config.toml
n_layer = 11
d_model = 192
n_head = 6
n_kv_head = 6
head_dim = 32
d_mlp = 768
vocab_size = 4096
activation = "gelu"
norm = "layernorm"
norm_place = "pre"
norm_eps = 1e-05
positions = "alibi"
qk_norm = false
attn_scale = 0.177
bias = "all"
tie_embeddings = true
parallel_block = false
init = "normal"
init_std_qkv = 0.0401
init_std_o = 0.0497
init_std_up = 0.0573
init_std_down = 0.0573
optimizer = "muon_hyperball"
lr = 0.00404
lr_mult_qkv = 0.5
lr_mult_up = 1.11
beta1 = 0.95
lr_head = 0.00436
grad_clip = 1.0
warmup_steps = 200
schedule = "wsd"
decay_fraction = 1.0
decay_shape = "linear"
final_lr_fraction = 0.1
batch_tokens = 16384
seq_len = 128
doc_mask = false
train_tokens = 129200000
steps = 7886
dataset = "wikipedia_en"
MLP neurons of a small language model. Each row is named by its layer, matrix (up: input weights) and neuron, and shows model dimensions 32-127. Each number is 128 + 24 x the weight over its row's rms, rounded and kept within 0 to 255. Numbers have three digits each.
After each neuron's rows, "fires on" lists the tokens most often at its 100 highest values on Wikipedia text that the model never trained on. A number after a token or word is its count.

L7.up267:091108155130092112114135168165093137087089125132123148167162132142143107113081161118113129141128160132112151110146152150117147129118136135148144138123172105115099105140178111156119166136137096157138124122124137151195143105108103098111129176139174113129136096139109106121135130117140142129
fires on: " L" 61, "N" 4

L2.up301:102153135098134084148124133124121140147135134130097109150116152111123124119110097094129089156156140098116142128124138135158127144130111145080144130116098150124165132136117133133058140133096141147122159096125126120106146127131105132140115137122154141128091171104142136114078149141156129136
fires on: " de" 39, "ru" 7, " Be" 7, "le" 5

L2.up139:128115147112182167128129139131085118086127099124152203127181128144144115100107103101108101152113127138135152166110101121121090118172138092146093156162141124113102172122139128151125126133124131142117122155144112142146146140161164125123152149092168124140108170146089140146107111145093079126
fires on: "on" 20, " •" 14, "ons" 9, "s" 9, "ed" 6, "us" 6

L2.up725:098122135123180115084111132103183136115110099123119148133142115139155088139150166151124113106116141113134109119152087122161153167124141089127121122101101088129101132170095113161148123105108125082123123096117104118145148122111200117133133111139095143111135094109154134133141062162139119113
fires on: "ed" 18, "ic" 16, "c" 10, "ated" 7

L7.up554:137133115185084135104067174146093109074144126121101106129101118102094148152111102155121102117170115113114159127120153124145098127150113068167155121122119108134158137139142090101164152147091156138117136190124125108124170147140155140129114101102092131106133087109130149137114138170148123121
fires on: "." 36, ":" 18, " sup" 12, " p" 6, "d" 4

L7.up234:096148101113099116099119116145169160107143130122105108137156084138136106160133140073074170132129084111143154136156155136112121141152124131115107072130180102121121138146117097141094148090116145126153175094146123126130144115142142141143153086099126112126111081117162132186128149151097124132
fires on: "ed" 39, "es" 6, "ered" 4, "ing" 4

L6.up713:132105116189113093112129124152130104113141119118126161148117148118108124108089133113162085113100126155198101116097111141175164142116128114114111086118147134135120121109103140148149144109118152166143125138194126116159126175103134100147066119146130090165109187127106136113137155118106136121
fires on: " |" 35, ":" 11, " On" 8

L2.up141:116118150148151146076093122155115120110120151147135081156126152127165137138114147102117135101135105141130131138122126114126097137130159140114150129146151145091119103114136113144123142096128114146118138115106112138123117130139142143159100131081107103040111123135116146094135117199164089121
fires on: " a" 51, " |" 11, "-" 8, " is" 5

L2.up35:122125087107185145139108117154124153061137159096118117132110112126161160087104122124124115124119154122108143103170115180141136132101149141132112096129090151120143144093137156124121141106113147103094170159149151130157122155145118137145158164128142126123072135129140145131132062187122142131
fires on: "ot" 27, "ag" 18, "at" 14, ";" 6, "g" 4, "in" 4

L2.up508:122131134158125174130162183178157098104133087140099146127109144127110099124098136133150127138126127131183122138111088088113155103154115139153130104183107145105190125101157093074143127146099127124116096122138129103100128088133129153106157116113138143160155165053108106104113096156134103135
fires on: " and" 26, " to" 11, "–" 11, "/" 8, "-" 8, " or" 7

L2.up188:121150126101150099123099146124132139103116122136158152133099152160102141163112095072129111183096102119108122108137111090165124132137160130106121120132121117132157156159155145150149110162096163093043139138161095107138131110133128091101128096087139121127141170118115165154098134165144162112
fires on: "on" 19, "." 13, "ass" 9, " Georg" 9

L5.up308:144110160090090121164140163159145102100074149129093079150127165081122102154149170128151143126109083132137134115113137141086123103136111128094146127130130127129152135097136139103113174106104123147148091166164134167129133145137123092119105170138112157091129158148111132140132118168127121112
fires on: " (" 30, " \"" 21, "-" 17, "." 6

L2.up464:159100151148149151163165091091116135167150134130126174132131119134128128148095159142153143114130103094157125148112070097107131120127119114109132113106129171131139112168118137119145116171101104121136112115125119122122083107122118167108102094121142094103087132109094127148120128145175105140
fires on: "," 37, " of" 31, ":" 5, "est" 5, "–" 4, "cent" 4

L2.up541:147103106156133141144128171146139109132138078167097118180168159135122108153105134125101115117129152121142113158105139088117147108117122049116166107117099154100123114111106140110124122153090125138124107112189154143129115113107120155149126129123140107118142139142097103146151111104091117133
fires on: " |" 26, "ob" 10, "b" 9, " ===" 8, " Won" 6

L5.up258:113121073138129098116141105126149146146162118131118122127127113134132149150132115116096128103143111161129126118092142174114132139136170122154149115073125090109147150139126117144126180149123150155138152156159140118102123132108132113175127159089108164119129099196185157112146122136114112073
fires on: "at" 18, "i" 16, "ri" 11, "r" 8, "v" 7, "am" 7

L2.up670:087123108134116164155155153122152125131122149152176118140112160147137112112139146175137143144097103092109137146161169160157140138162125155119135117115138146156102141108155111110139105090104125106168146132126151181129153108118148149114191167128075089144149135160127145162145096148162138157
fires on: ":" 34, " Ag" 11, " ann" 7, " mi" 6, " Char" 4, " Met" 4

L5.up412:121119097120096133124104099096075136111104106130131161161156090101167120136092115149153144122096115132127153091096156119119114140149107145143120113152150103150161128108132159170147114123114129101082141097174150115129152131120105136125137164100106117122135159122131148133114108128134095162
fires on: " D" 27, "i" 14, " d" 12, "a" 9, " same" 8, " De" 4

L7.up605:153129117099128077163117107117154173108183150143125145128129109113129116147099139118140151121124100142094134151117166141146105133109139135132151116157142126121106151171127111076104138152160086119143133117154138122126109082148085176141081130135093126168153116157074137102109136103123125126
fires on: " " 25, "i" 14, "u" 9, "," 8, "a" 5

L5.up739:066142160125089145129143120100117160138110121146129133139166124127121138129102123132155130087143121123124153134109172155140145123164127114132108097149136165171160135154119122075143138131090122131126116134144123109088122147096182126165122118195112162116119137146096163132121130126108170133
fires on: "al" 25, " D" 17, " Kn" 7, " bl" 7, " fl" 6, " Bl" 4

L6.up706:117067091155112090148127107116129113104108138155124135103138112186151146109118131159141165126129152115130141138102146146104147136133123147148133104139114144112119075114118135104100130105072143127174148171136166085129155181158144134122132140136153135104108112096110161082095122150074116091
fires on: " L" 29, " p" 22, " |" 12, "st" 4, " P" 4

L2.up120:162140145134127146107144136115140066097134099159135147149159115121111144133162130143103101113154155128089153135137133113122141117112125091135096153117103103127099122103109129127135133174131144101128077140132103106121100097084125128154143175171172146142117131122146163161132135161130082107
fires on: "\n" 26, "b" 15, "-" 13, "K" 12, " “" 9

L6.up452:117129085119133109155166096142099116153159122110138119123105135143148123047085104146133124140134140127108127101101108183160124129134126111089134126085101142116170103120160148111120123135130129175134191174110148136124102157178136107090096128117095148106182132103070149139121159079135141133
fires on: "-" 14, " and" 14, ":" 9, " involved" 7, " included" 7, "with" 6

L5.up15:143149146130102106127085129162134133112118164134121110166177098127151136146118148149123138151159139127150152111091132062090129126116113131108165185178100144092167133121117148099088133134116145090131134153149112134096152147109117124116112146069123094144118116080103143110109136122128121120
fires on: "-" 40, "ra" 7, "_" 5, "," 5, "us" 4

L2.up534:147114130126130153145147161164133123135140135092138152130159165148146166155122140120162117116142136107124157129142110105130119137128107116097136134131155150090148097194165153147090119152108115157114133132140111099105085121121165094124158117137113128121108123138167101137142090155154129103
fires on: "im" 19, "t" 13, " " 13, "e" 5, "d" 4, "el" 4

L5.up19:153115148131101169138125169095173182118112121091106140104151126095091113158084154131158125187138132166101134127118090068150075146110150104138123109168115123137122172075159107122146123096101121101156127086140153140129123135131090078154101137158141146129091111157117120132109162142108128085
fires on: " r" 31, " R" 17, " mag" 11, " |" 11, " fr" 6, " dr" 5

L6.up408:094136119138131151123139134172141143097141104133128140123115104104182157111100147116118151069108143182102123118114129096117115107111100091123112078166155120125104088144101062171156151139099104130097160154156185133166104137146116112126090174112149116109127138119133145157135115164163149150
fires on: "er" 32, "in" 23, "a" 11, "i" 8, "el" 4

L7.up548:166111125169108116143128182169159154126139175094140126145138117147121138105128105091144129106116125123124160163114096167106105162133145117121140116108098099100144122133097137121117085104121147112127131109149174128108132133075109092141149128124144126141144123111074108129154144143111139133
fires on: " |" 35, "S" 13, "-" 8, " H" 5, ":" 5

L7.up767:118106141116160106113100160110122150088162126101152125086120121127099117157097069120115088113160121090132146120141144153150119136131085131144170103115129106150130091152129115120137128116155111202123138142134143148126172115137126141116103110156094087137142129136103108104108156076156066150
fires on: " rec" 23, " res" 15, " ass" 8, " Rec" 5, "s" 5

L7.up656:134135134126128103067187109122127117119132165122120176121127125108147117125150146111184148100135160118122116113138127149141117105121127115090116130113136080132096135129133154112140162096138122120121125137156170148117132160126126111127076127071164139148098148136115101131108145125123127165
fires on: " In" 34, " sc" 23, " Sc" 14, "In" 11, " in" 9

L5.up472:127173067113124160156158088096136178129152126120096124179129135098151120104157161144155130095195102095146120141130079131122084092126090124086146143121135152137132111145110162136111098077181129094138067122163133110142122138136173164143084115132138131126134101111135112163105121127143119139
fires on: " M" 31, "," 14, "–" 9, " Pl" 4, "." 4, " P" 4

L7.up376:142145089137108099168100120148114109155120089112153127153153141164086110144135164125111123135124065126131130130161121125200132070147112120076113103101130120131100137104098102124146143148139153131119110116147158131136167143092101100102132109138126116123142164109145148098130139128168098117
fires on: " |" 26, "." 11, ":" 9, "-" 9, " –" 7, ")" 7

L5.up326:159109134168173083154181135091111119127134161130122116127131143163139111070094159090118101149120129102098167117164104158137149169162128142081147117155139131111125112127120161142097140114132150193133148121138151120165159129111133103150121135093105090119133107165123157135096142086117096120
fires on: " l" 11, " L" 11, " Dav" 9, "as" 8, "al" 7, "'s" 6

L5.up93:098118125125139123090097118087109138131124100121142125119193122135124160164144127132129101124148117116139133060114152136127146178143105132166122139122128117155132160163167136118138112122129162125113093129113143161094132152049120153162135191102160128143184114122160150122093122138126119158
fires on: " K" 28, "B" 18, " G" 17, "G" 13, "b" 5, "D" 5

L6.up640:124174193062149137123117134129150130070153137140132144097076105167114121139145121112157111141141101138147176127070145131161154134131126133088105089088122096152124126147135130116127102116191128113109109100110086160136143122156141118137134135106161158081098125097103142122096104136129116131
fires on: " St" 37, "The" 13, " st" 11, " The" 8, "st" 4, " the" 4

L2.up709:116122175121126121133095147164190130155139154099102176125140115121157147131103120159074090158094110125118149127124103137137133119165111136144140114131132123103124140124098125141132117164107117143123111096174111120102179090099171097156147171136101071131114092147186169145100152107178126114
fires on: "W" 24, "K" 20, "B" 13, "H" 10, "b" 9, "G" 5

L7.up584:108073141164144127128123168099138159142141156104119118143136114123052117125117136088098143098106132150125169110149168125140129133112129092111107103142128116114130097147147148114110116146120106103135136148109143144106169129111135119110111094144202148107103143086091124112135148123126100130
fires on: "-" 43, " Br" 7, " Squ" 7, " |" 4

L6.up701:137093149141135095141115142119104138125129096073093127143116146133138145077138172121110121151121159138144183119096136117117118165175119120161146122154120077117061121162147069150161140127149145114126115093125123131148153133153140109110179132101167118142094106099115129120106110129098115134
fires on: "M" 25, "," 12, " February" 11, " G" 6, "G" 6, " L" 6

L2.up274:109175174163140143152094097071167167147085140110099115150165091170144138134125109137093111095113119108126119117136094120130127133159103140113106114110158117104107134090097099118128117088124129137174126153115078107145129126148085105146139123076181128170142119121135185165147140135123152076
fires on: "ing" 20, "ed" 12, "ating" 9, "ring" 6, "ide" 5, "ans" 5

L7.up738:141130156122105157152131092095134117123113151179085143135116105199175125152143099110103134151136101144098129100127138136101158133140137127132129127142120144081121121169160126156113114128164118120165146092133153145083166073147143077143120091096096137106099128148119131085098159105125134110
fires on: " in" 17, " P" 15, " of" 14, "P" 11, " pe" 7, "p" 5

L5.up759:118125107133177132135129122126105141082119124083095090143111137071152083146149143123118127178141126132131145161088114171122141131128158114138155085143114113107151106146149122102136096154139126134101120125148109094165153139112105172115079081088144183111121079129132142164146118142136142075
fires on: "," 26, "ri" 19, "\n" 11, "C" 7

L2.up305:121103140135114139119109134097068118130132128122158141215136127112131110152075130169154123158119094155120110095150144121130092129106178108117163133169140091117090134129098118149109108094139158142154123129122137099163100105152110123071138119136108149134128119139065116149132116142124143133
fires on: "\n" 29, "ric" 12, "ony" 8, "in" 5, "t" 5, "igh" 5

L6.up673:136131120129151062061123144098129137098165099140150171168135146112136148152110118132143158181111128144143116125150076126134100158131125112120182132149119108109112101179108103140090144118145131113102137141119107150142145093136131146141090083168108119096098123115107128097088152110098125148
fires on: "ions" 24, " res" 12, "s" 9, " Res" 6, " cons" 5, "ters" 4

L5.up480:111130181094126102146102144116092144125135120125117145120099144121126099148123131141159108116139151142136156124098114113182084154159131149061173151147127103106101139116102146134128171090125115137109136070151149137135120119113168091125142101126147132145102133166111140117150141134139141093
fires on: " B" 25, " Bar" 19, "A" 12, "y" 10, " Gar" 5, "er" 4

L2.up665:082111097147125130166102112139145090136099170119101102128093135095144191101119120154173129145106116147152152136160100145128136128115112146115093119114142128090135139190109156170125118094158124138131132111114100088108137121114105082147150135132107153128135111105110137127107137129108093092
fires on: " |" 30, "l" 19, "m" 12, " of" 6

L5.up583:102110172111160122110119141087120148119096130089118135121164145102140137098118126091156122118118158106107147148153126141146132140132122119134160163144087114132180111117104121091162130135135125148098106124161154100134149121153119132151141122116089118129119115164107151159114082111143126112
fires on: " L" 39, "n" 21, " N" 11, " pr" 6, "N" 6

L2.up414:126138100075124127109122095113126136133139135120101115120196133126149100124138155182181113164118132119151124134090147134139090159148128173106135144087145124133087110135129181122056178111115090165111128123121178160066082156141105145097144155151112098091171090154131143117151132137128125147
fires on: "\n" 21, "-" 19, "/" 7, "–" 6

L5.up746:143131129124133089124093123117196180149140114114108111095122126132136161146141138136107090143118101103123172117133116112124152118190137091116175124109128120115103138135156145116104148125143147105119148141116133146125131148104117093147129123112104125135142137120138099138143090127133129113
fires on: " was" 40, " is" 13, " and" 5, "man" 4, "y" 4

L5.up743:138141177117100105101091151133156096140126091117146095101133157144110090097121128105122143129141131139151154095100142141166097130144114130143101082098099075157156128129174128112108130182108133157138159114111151138149125153150136103111130113146139129135116098127130122151128126120163173139
fires on: "am" 20, "it" 16, "ir" 7, "end" 5, "r" 5

L6.up709:118146133093132123088163158115129084128114124155155111133142115092106089138120135139169113117144148121106175159152137161115104098105151120097124112113143170112131088142090121109174166138130130147125114140164143132118117137164134145111131073123139164083100101108126122112128114162124121151
fires on: " for" 23, " with" 9, "arth" 6, " pre" 6, " over" 5, " land" 5

L5.up238:125137134121104137150170146102117121148085125096133134155124083138125134117128098154147102147102108120194202113103107148112124146124118158169101114122126113142180136121108138138123095126116137128143126111148158128052150143114129108102124091174171164143118134154145109133132122085128126167
fires on: " D" 19, " beg" 10, " Act" 7, " d" 7, "ceed" 4, " return" 4

L6.up148:102070142144132119140091145131150134129128116120094084101122108143169125180147125129132112123104117104158152115128110129142139120113109096125113143120088126092137168121121118165117091140133128142126149124168147147130115093100119100134139125141125112146101102151122141125097134091086160133
fires on: " P" 42, "C" 19, "P" 8, " subsequ" 4

L2.up416:118109114121118121125107149158145124138110085131150125111135148120136186089131137115166099122135150153116146080114153129139147149089100092132122150117164096152144114169145121128121113153143141108115128131108135145135117116125110093126110143119118120181089133112107104125137154122074110149
fires on: "c" 25, ".\"" 23, "\"." 17, "." 12, "\"" 10

L6.up624:111141110089084117123148141176131157097152120128112093120147091121136136129147118152150094157103138085121123105115164111101160182093138194119143192154107101121129110115110159123117159151119139190160100153126149133080149133156112126165125141155105089107134106119156161111124092101144101121
fires on: " to" 27, " by" 10, " under" 8, " can" 8, " co" 6

L2.up438:141116160131144092095124112098138080131109118123154104103093129133137064113111145118147081115162165133137097133179130113112109123090099121082109148157158157124155124148133171093119113105150143181146110131097098159115141139147179121159158151155089109106109109133133105118088155132132146127
fires on: "ic" 29, "op" 27, " of" 9, "ap" 5, "ad" 5, "land" 4

L6.up222:108096109089096136069167131132130110066138129128148147126111106104140159077148132108145135115147082118122130080136118152114107155124175129135149101151125132147109164131148120114127166173136142142138175126144132158133142125106148122053162150147159100117151129100155131141098146108165162100
fires on: " Col" 16, " col" 12, " fav" 9, " Al" 7, " Hol" 6, " sol" 6

L7.up453:094135113140178122128118132119116105129126116120155149135112125124115103135079155109122111144125155105083140127122136141116131142104214134140209140114129134111134113101107094113115119103134123129147114092100138169133163129120140108166111098111115135099159134140146120137143122115109165110
fires on: " he" 17, " it" 16, " It" 13, " also" 11, " she" 6

L7.up244:096128125146146110093130121091144183112123118125119116166110120112176136138136148096061154115134096103134140092112111150105120162162160130092094131100123089118100132100133174179118120113125126121106114093141123123137113120162129149148127155085130108146135107098109120148130138150098140134
fires on: "ed" 19, " located" 12, "ing" 9, "ated" 5, "On" 5, " about" 4

L2.up638:140178143124139158160106147138154115104105117100111143114125139122105114139113124102145110134139130147123128099125110123088147122152158115137165144145133137062124090103130161098108171162110097078153076141166133099116084115109082129153145135136155143131146121145105115142122114133118076196
fires on: "-" 36, "c" 15, "g" 12, "h" 4, "–" 4

L2.up371:128111084113174163160130101105144157110117133099096099135128137132128127103139137107133112172106135077172129174132065137122130129128149104101089146143096128111151143166102165090116111096128131134114089156146159144125154158153143146137091143105110083117119117174099168136139106165097124131
fires on: "ed" 17, "ic" 15, "us" 7, "or" 6, "in" 5

L7.up555:135151109147120172103123131118149149130166132121151114134139138126151112155131096164162104126130140126096175133132124117167111112117158126127114108128150089127114111122101125159142098129142153161119181101140144080169126117116131145127072166083075104142133119154117100131148173136121133150
fires on: " is" 28, " se" 8, " was" 7, " ag" 6, " cont" 5

L7.up320:144145199204135135121075133134098103103138112142165148159103127156158154147106115126172115126094167162146140114128169114125135114139155161114094121132079134101119108138198127115126111119123139148091108130121115140092146138175124139101127133111134131119099121156149106098096118165145122137
fires on: " is" 15, "==" 15, "-" 7, "ot" 6, "umber" 5, "ult" 4

L7.up437:095146155101108065114170158119098155133123157146100095105175107119180131110129113140124140091144111114112133116121137127101163107148140130153123118145151132134135124159124106104154136130106138157165116099118162101148192113133103131130126171132115117127112083158107124134091153159131125159
fires on: "an" 21, "a" 12, "n" 10, " video" 5, " song" 5

L6.up693:071100125136169124124109136102133135142149152096132141094138103137182131135135081156177099140151154088150153092162123129119120110101079155116163156128105110090113114160151151139135134107168086093097120122173088099137140084148126175126122094149105101110128098126146137163113142136146116106
fires on: " comm" 14, " inv" 13, " Wh" 7, "m" 7, " M" 7, " f" 6

L5.up751:127138100112158097134190143142095078089135108124128103160120095093131126132096124140116139149132135122099104105120121129159185111111109112124159138124120100122104166136142159118187121106139136122101098097159131109113176160119124113102156108129125113115138147159188116107111098108128136083
fires on: "." 24, " |" 21, "|" 17, ".\"" 6, " not" 4

L5.up48:142105140128150122151147130091131138122160130115091118140145124141140138136128123096113135153153139110150127121108115126163150167164155135100163070142101165100082124139059102136111158113121091154110122089132122116130150174129120123151102116096144145129128120106143127145068113125126114106
fires on: "," 25, "R" 11, "After" 8, " After" 7, "American" 6

L2.up266:118147111138142125148162185136144131171137147126170156133125067105141142108109138166136143153132103110124152155122111112152111087165138136130131126103110131129164119128139145128118168122144087144094133127104090128116101132134139133136128170070099146115063143124131141156117142132103125119
fires on: "at" 27, " it" 21, " also" 20, " elect" 9, " " 5, "\n" 4

L2.up687:134142133158097141119102122108172160158096109113138123143139123144121166130095139123148147126082141127120129143150161082141150170136168100138107117096145123137143067182111115101108134073155147112115103161162157170130148147139098103155125109087100142153104130145139115119125131179116118142
fires on: ":" 36, " |" 7, " /" 7, " Apps" 7, "46" 5

L2.up512:181089187155105181137128144127118071102133112117114124137140112094130134130192164133139112122089145138155127168131109123142128120145137138110165121152146132104121109094161177117115139149136132097120135123138128113154134111168114176142149154131149108148149098144094147136113112120126114095
fires on: "-" 22, "\n" 19, "em" 9, "====" 7, "===" 7, "ey" 5

L5.up26:089155117129149157103143153149175160144137124137116129139101145165157128119122134149102137154083116074090167124142096197131091109103093134089147105057112136119162133144118148131118161137120138156128111132124126075141169129111113096095138138116076111122121098106117099104153148128069115132
fires on: " f" 49, " r" 12, "," 6, " c" 4

L2.up339:123127115126131157146140119118074141188076096141182118152145103128138114081127082132112147109123137123154180138149108119101132146127122127095133118147136142155119125082152135083124108149089198054120150163098146146161136125090084128110117152132111161154122123096103104128153121133117109123
fires on: " to" 23, "y" 18, "ay" 6, "ike" 5, "ince" 5, " of" 4

L7.up686:113080113143142078111123125110100114128154122116103117132135143138145137095088123112115170150133150098091127150168101109114108143131098182170156150122080108073122139168138136124168102151140128084106115086117138124095132147161099111151114175123147165095163124122115138127116107128122099101
fires on: " N" 61, "," 8, "re" 5, "N" 5, "°" 4

L7.up592:124118140119149109137108183128114110139118110114115152167080119091167086140113103162101123146127123140086139081086167128113116134145132126099178128153142098099107139121119108102120140101154122133122146169129117134164097148099147137136133129107153152107115107139106184119143105114140154121
fires on: "\n" 52, " B" 41

L5.up151:116111124133167139100113123117122110094109130094106115143165131115079124176112138151105082120132126144161142126124093114164138129140148145162109130110144155153168131109103090171109142140139128080116179089136101106125152140116169160154117115141097093115148123150099143152103100100148127115
fires on: " to" 30, "After" 12, " After" 12, " began" 9, " his" 7, "During" 6

L6.up592:156141100134123075142186104116132149062121162151088117121154101121103117129136136149125099148118084142193108091171139124148173050141095141109136126118085116123161094111106125107143129178174118137141131106131144117104146164122105146110087117127140112122152142154182131141113131115099151120
fires on: ":" 22, " has" 22, " |" 15, "us" 6, " When" 5

L7.up60:116168150146142148132142140121131098155084134137123109116126075172149078143092098143144124128145161147132165093175132152132112102121127118135141102080120097117149140093113137116135145128132147140195124149139135110112100122124096107129121133083099182131146127090116150146140109101161142116
fires on: " as" 40, "e" 19, " De" 9, " se" 8, " Se" 5, " and" 5

L7.up411:116138109136164137119155131109150135122177144097126110153138079151139107136104130132057193121114147097176119131136126151128120118114085100125170134128127129092154137146113103123108143118109112150117097101109147129167141144130105084182126166126139132139161073117139128153141129152134102129
fires on: "R" 26, " r" 17, "N" 11, "," 6, " R" 6, "\n" 5

L7.up250:107138112122145095137132100124160153147112133109141115166131108108172142183079091123152129079116109134136180117127156145124124084186130104123116114098095124136125139125127114104168167121142108143134117148152123133104097151106161143115111133105134134120132177092112146156157099127096126180
fires on: " and" 36, " D" 30

L5.up329:086100133197138136127145128163148124126150124122101141126178115131152151149108140117089105138177145134145150134160121136155144133114140136189155115132145183140116152080118118100119057158111109132091143117151141081110117151100112131160132125123119096139121157112130124138110112118126146136
fires on: "b" 62, ";" 11, "ib" 8

L2.up299:157121117147135131126125082135103132090149131163146148138088112123115154125093101136109099170099085120120120150168111083173146108156129150093116146122128165113135097108098162087084165112127154111159136086139088120145130132149153101120173144099119132162116127135125168099094121128161148145
fires on: "y" 38, "as" 16, "aval" 8, "al" 7, "ery" 7

L7.up219:112105126170146130118085168129159134145139056095109111131123116135136180115135094132150128118106099066142157111118107099157145150177127175120125155143122112100133114169088127135144064129153124138154149134141128066134106082135131104082126149141131128129140153127141145124100132150146136165
fires on: " m" 36, " M" 18, "m" 18, " rem" 9, " conn" 5

L2.up485:127142139119113075152137155154121123090183138110120121150112135086123149163107115129123130114114122090128177095106133106162120130098116157122148108145122098149102093097123132119124122128098113139129120136118096087184103163104135134097123133099105111112147168116118115143122153130128170138
fires on: ":" 20, "ou" 19, "\n" 10, " -" 9, " del" 7, " play" 6

L2.up271:091143098153134135104117138131119145165150140130115125143114149100130122140133124175134112152126106169168113087122127123126120123141138125128147129118102144106114129161122159114069120129112150120165170146155171137146117142072076135111147141123109103129155093134180101139116143138126127108
fires on: "-" 30, "\n" 20, " |" 10, "ri" 8, ";" 6

L2.up82:130125114135145127101106126123116157068136165114131128146138149117098177151130112120120116136109103135155121117122101094128141108085176125086099153155148116145134122131127128131147167066083136126125121162132094156111104128060146087157146142109157096134172160121106106115116182135151098138
fires on: "ach" 28, " York" 13, "ak" 11, " of" 7, "he" 6, "ai" 4

L2.up70:123148189122169124117124166122123131113170139095106126126161097133122113138130117128130117145080137091147095137151102137141087138177128105121101087160171108141121139141128167144140135152108133197150148170174136125101108165162124130134136108093119135151110136135154154120140122137116138124
fires on: " of" 24, "a" 17, "ing" 6, "is" 6, "al" 6

L5.up304:144105108147118144152164106094193157133117157107120150169131144146129097157167128152144073118137122133149104132163087125138178098137105126085150125094121134170129101140110170162110118119125126108110115134136113159137095154088156112064110138094110105097131136111138132143143134121119131097
fires on: ";" 24, "–" 13, " " 13, "," 10

L2.up93:114139182101133083098115155122118109094125136130115122097130121171117107133135105143132150151158117132168144127089095130133103101118178066130148079121109155127139143111144087161177162128106141112121149168155139103164125177144116138131124130120121163091148156065168116123090136142114146134
fires on: "." 12, "at" 9, "on" 8, "re" 8, " 7" 7, "st" 6

L5.up701:104160113117130129144153144139136129109115107169135106153116115165166130119098110123171071075110136150069132116112120133158129115111135145082158153142133164083119165132123139111120146193083134157121106168117128102129164122139203119171106104167113120114131113146153143125162098140127148167
fires on: " and" 64, "ic" 13, "d" 7, ":" 4

L5.up99:100114113129126116126172127096166137121075139131114087121116155096106135171117150123110140127112154145126136098121141117118127137100174131112135137109122132141152114176168139093177134099108099146111140172149150165113112152109132107127121090093167141114152140144113156149096129146127155164
fires on: " b" 28, "a" 6, "er" 6, "ou" 5, " Nor" 5

L2.up222:130169077131128099121146137137139117149100137136120142125112152147106116074094113163142141131149120152103142112121104109141154150101129108077101133136122131110132123134134149091126113116103112138073093135126188174096130107125163145150125139084121126185136138133132149109127131146139098128
fires on: " and" 37, " or" 12, " 0" 10

L7.up96:090100165125151118150178122104089150127082155114118141124129127144113108154106126103111170146146123147110145093171089130128121095100104102125140135090142129102115132122130131142131159130125139089100067122152103116145132143123128143123097109106175146130131121130119098108119094162078112153
fires on: " in" 27, "In" 23, "." 8, " from" 7, " In" 5

L5.up383:118099108121127111084123143171125119145141100124137071128152159076114081124114133115116128114103144125141122094134112155102130123188097112150142097119136131144102137120113124155140135118112145144141136107103149153099125084145154074117161138153142122105125122160119117164090178153154089121
fires on: "r" 17, "f" 9, "end" 9, " R" 9, "m" 8, "p" 8

L6.up342:099097089105139109135128127092137125123135103127136114097140140138171120127123139089124147126137142159144145089126147124139128097143103127129136115148102142154111133163124089152138116115136143119141127128175123135121132163129137120132155098123173117152172141107111127152185125109151104122
fires on: " and" 31, ":" 27, " a" 5, "o" 4

L2.up609:149114154135111130108092141153113140134104124131150125146131144113136117150146148135102123108111143184133162112167155084117134151146128137116134115143139115135103117122066157160123133125092153094123129150152146159101139101117111113156122168097153108155157129130090128114118128147160162148
fires on: ":" 69, " between" 16, " |" 5, " by" 5

L5.up194:120123134089115114128117078130133132078103134086143119167099154126099136087130145100162123110123163128145165125149149138168096153127156166123157102078119130119158151143142112116099099119108164092125135170136131157150120148105078153112115131135104112122100128101128141109126155144142182121
fires on: ":" 43, "g" 5, "oy" 4

L6.up345:146124136139128108113126084078113134122132129103138107080112105104109161115107087104143115119128120110145161144089147144100178117137135121150153148178119132134118150126130155098115103113149089126149126102195125146151109147118088101131100147128093118098154121128131090121135155107136126056
fires on: "in" 31, "i" 13, "u" 6, "pl" 6, "ul" 5

L7.up351:104130105123056146121129142140158145101159134126158115184175131096149161140104167110148134161127117152119132105189107115121109129121100139135158129121151154118132127154137130110098150104086141148147131099131149188124137083130128096178096134123110107151121127121142129118079124135174097098
fires on: " R" 77, " r" 14, "-" 5, " \"" 4

L2.up118:116130120087162164157128137127132128150131132080088113107153154153147144096114147145142096140096101140087086103164127118111152113130105128084114138125117113152101139139149157109119096115156134134133126150112149151107139130146148131088100106120127109088112170124120106145179168173129188122
fires on: " an" 12, " min" 11, " Min" 9, " An" 9, " Max" 9, " Tom" 6